Weights of a small GPT-style language model, trained from scratch on English Wikipedia.
Architecture: no biases in attention or MLP, tied embeddings.
Training: a variant of Adam for these matrices, 440M tokens, 6710 steps.
MLP neurons of a small language model. Each row is named by its layer, matrix (up: input weights) and neuron, and shows model dimensions 32-159. Each number is 128 + 32 x the weight over its row's rms, rounded and kept within 0 to 255. Numbers have three digits each.
After each neuron's rows, "fires on" lists the tokens most often at its 100 highest values on Wikipedia text that the model never trained on. A number after a token or word is its count.

L8.up860:119134114162155128111118104158067096142139121104172152131097164145111097159130113127141125142139144090146129112148191106159114121114133094178143072177099121154138217125086121106168097182155071109094184108119109120154051131166144148094072090094120109140140078135139168138105096108156115155129098119145086129097090104105125141085200189073126171143113140126134099156107215161104093100126
fires on: " g" 27, "ab" 11, "g" 8, "f" 6, "ud" 5, "-g" 4

L8.up324:132114166134120143083148099075120115086127155100142129127097071158103127094227094130125161127156128139080076148102166145081109183085087163150101104150150127111134098126171093114145112150187156064168136080205177129087171179182170162157118104123126082120120105106162115155130108090090112111112115101102115140187070136126176148137187075141124093150111126158082077218122152157122134129175
fires on: "," 29, ", the" 28, ", D" 8, ", K" 7, "s," 6

L2.up580:140225154045165133166123133201104118116120155152108164124122166152116107163170096132110141109132128097048162192126115104124110107162103135175103123142113120132132166088103209124128122154182095108150169115177153148162155113220129097180111100126139080099149115205142156124184088130132086122120115131103110132048103125110167140126158120092163162137083116096139091176156194110121059128119
fires on: "rib" 14, "ab" 13, "ow" 8, "f" 8, "ed" 6, " trib" 5

L12.up93:087130114124111157135078140052148105119156161184123143140192116110163125118085144117154137122113067144144174177143137131071121123127127164075133139157122137137134144168129139071133131144181101101082153148094102160050164130093095187080123112080102132071107096111117160139141106088068115090112076105115144110084133181122061149182161107180048132184163115130132146142152166177100077148172
fires on: " p" 35, "e" 17, "re" 10, ", p" 4

L5.up509:171160098056133144161118128158129134096088123178069167113114043123103074137147126137100106127109140127146128166149197194114134146146151159108112168163126096178114121156120152089140145112143116097161118151180126093073156150171135105133079176166192088136126103094130151172143103105102119125105122123126128123101124154111184122158155130158117112155152133180107056127119136179119131104145
fires on: "," 19, "\n" 15, ", the" 7, " The" 6, " m" 6

L3.up82:149106163143162089139165140112137096112095166120173149113108103112081204122122123103132068124178084124155099167193143164145108074143122084142125136175119114103139118118131090135072073128106117218139141135158117123137152146133076119244123108097100058082158114146170097106079145112072105125105149085176119140129097063120109185123150149092082065140164091123124091134102105151136149201100
fires on: "l" 17, "h" 9, "ic" 8, "ol" 8, "y" 7, "ir" 7

L3.up235:091164089100092076112152125119144099164141139073159164121112143143110129114131104100141059136147079118154150103131152136093032128157161133181105091155219117134130118140120137127118074117157101140179160146082152148124087174109105130133099068070061129137149088100078154132162120135125127142113084110124123118078116114130153140186177112103106123146085157150111099180121161149146110094125
fires on: "ud" 19, "f" 11, " served" 9, "il" 8, " has" 6, "After" 6

L8.up365:148149050152117160058119149112164149146155167110130122119118136085165135141079079125160049105107081120141150172158170155164187149064157167155149159178066126157130138159164114112102217198144157097033092139151152137105158092187093177089109146141088102107124149093121156157143089103072090162131112097087115121166144151111137153195143112109148099154070112103121111125137138184159097125106
fires on: " Be" 26, "e" 15, "re" 9, "q" 7

L12.up504:131187139159118149060071180165114143163155132123173157107172100131196084124148127107139103163154163099132120133162156095180117126199159157167119126188097151192062131086161085091176121146171137147109138187104131158151114141136102126102118138128097101162145083116174121170102138084126132121119114121196083117095160116162124133129154130098173092151139118168086137141094140118079142102057
fires on: " g" 34, "g" 7, ", g" 7, "-g" 6, "aug" 5

L4.up242:177196125128121101125157210136131164137115155168153123105115109172095158167145076092150150099210072162105153188154136151139114132192093127164134104200073122142149099135181112129110103113139110160086114107113127123159098169110110131177119061062179053123128163132165092111092132117160159124098114131141119136119110096176114119129147125135065144159112141180092103121100095150180089118138
fires on: " N" 33, "ol" 23, "l" 13, "igh" 6, "ul" 6

L4.up315:115122094134165059091056197151180122174095124153130109138154133162164215086201091148140092079166101130143070113188168033096117145141147129136157136145093154134112149136141091168099103128126142118119123100168118136169114171185091104143124133121154100135087154135172136115123113068127122082154177121157135114146136094176079130099181129095176114149133153094124100109113122102150129144133
fires on: ":" 41, "us" 13, "at" 6, "ell" 5, ": " 5, "it" 5

L3.up828:156128077100147118129107131103121104123194138179073113138126190148069082121176105121067144116133141130164165162174162131119113112175151177136071148102146120171138169193130121099108094154135113117204111064144186153142123111100144096157130075130121102138196073091129113150162169097129137094126184085159063069095135153083166087140187142164152080144122143123162131151114139111138111074109
fires on: "H" 17, " there" 12, " wh" 8, "==H" 6, "==L" 5, " Pol" 5

L5.up100:130109119123105155160076167111155156123129127163097149155211124155147127108201102125113152111157185139095108096141161137091134164127146121093188162115085151108169097200151094135122108110174079165120125128187079132085093152160047151140165082063195140106121110127181084098141118093115118170124095122130150133122106094108121076136135102150137164140157153092113139086147126097066115126190
fires on: "ot" 12, "at" 11, "us" 10, " port" 8, " Ant" 6, " Port" 5

L2.up35:153091212182130155167095108107083098076158149090110126123181116086050158131106116102171130095151110121107146180146189125137133100211068075169103148109146113134153113110130082095084114155103131131167154085145112157159110126152078135206104193139149125121219135128147122114137121088101151072080157170169120138121146131111101165131132052097086141143161115120152116123117135165121100171127
fires on: "ent" 14, "y" 14, "yp" 9, "ol" 6, "ations" 5, "m" 5

L5.up174:120158146137098167158077131105137103118133154197084129117151108115089153150141107176141149106176073218087165154132130130181114119159099126163092116166116120146151125111108112118100110142138111186159123118141131140124116118137110098202134188052109130058159085179190080103222148090104104118126111101166130183145146077105133126180126160086107158155144118116015096096154085147154142124103
fires on: "c" 16, "rac" 12, "in" 10, "i" 8, "ol" 6, "y" 5

L8.up389:061125146097113129154077159108131103135124132112081158092146118165139155133140063126137119134135124132162174155163157129137150140078096128085125164115112095129116126160156131097158162146128157128192170061146149134154137109135124111156113123139157094103163120081194132157135109101149088133087117173134094090128117129138201149117134115104151084135131139126119085189091139183091135099140
fires on: "The" 20, ", the" 17, " of the" 8, "," 7, " that the" 6

L5.up382:113135081127089094135157145099097118146166133169118141140104123148112175136142120130085124134169096166090093184136174156107167094139154170144127109125124068177168062197127117082090158228152127099145109100138136127097159064132148163135160111094125111122164160067162132132149114085051102086107154110145085145140094129197175061105126110168138144129089072143127096157144110155116164084093
fires on: " |" 29, "," 17, " " 11, "s," 11, "=" 8, " |  |" 8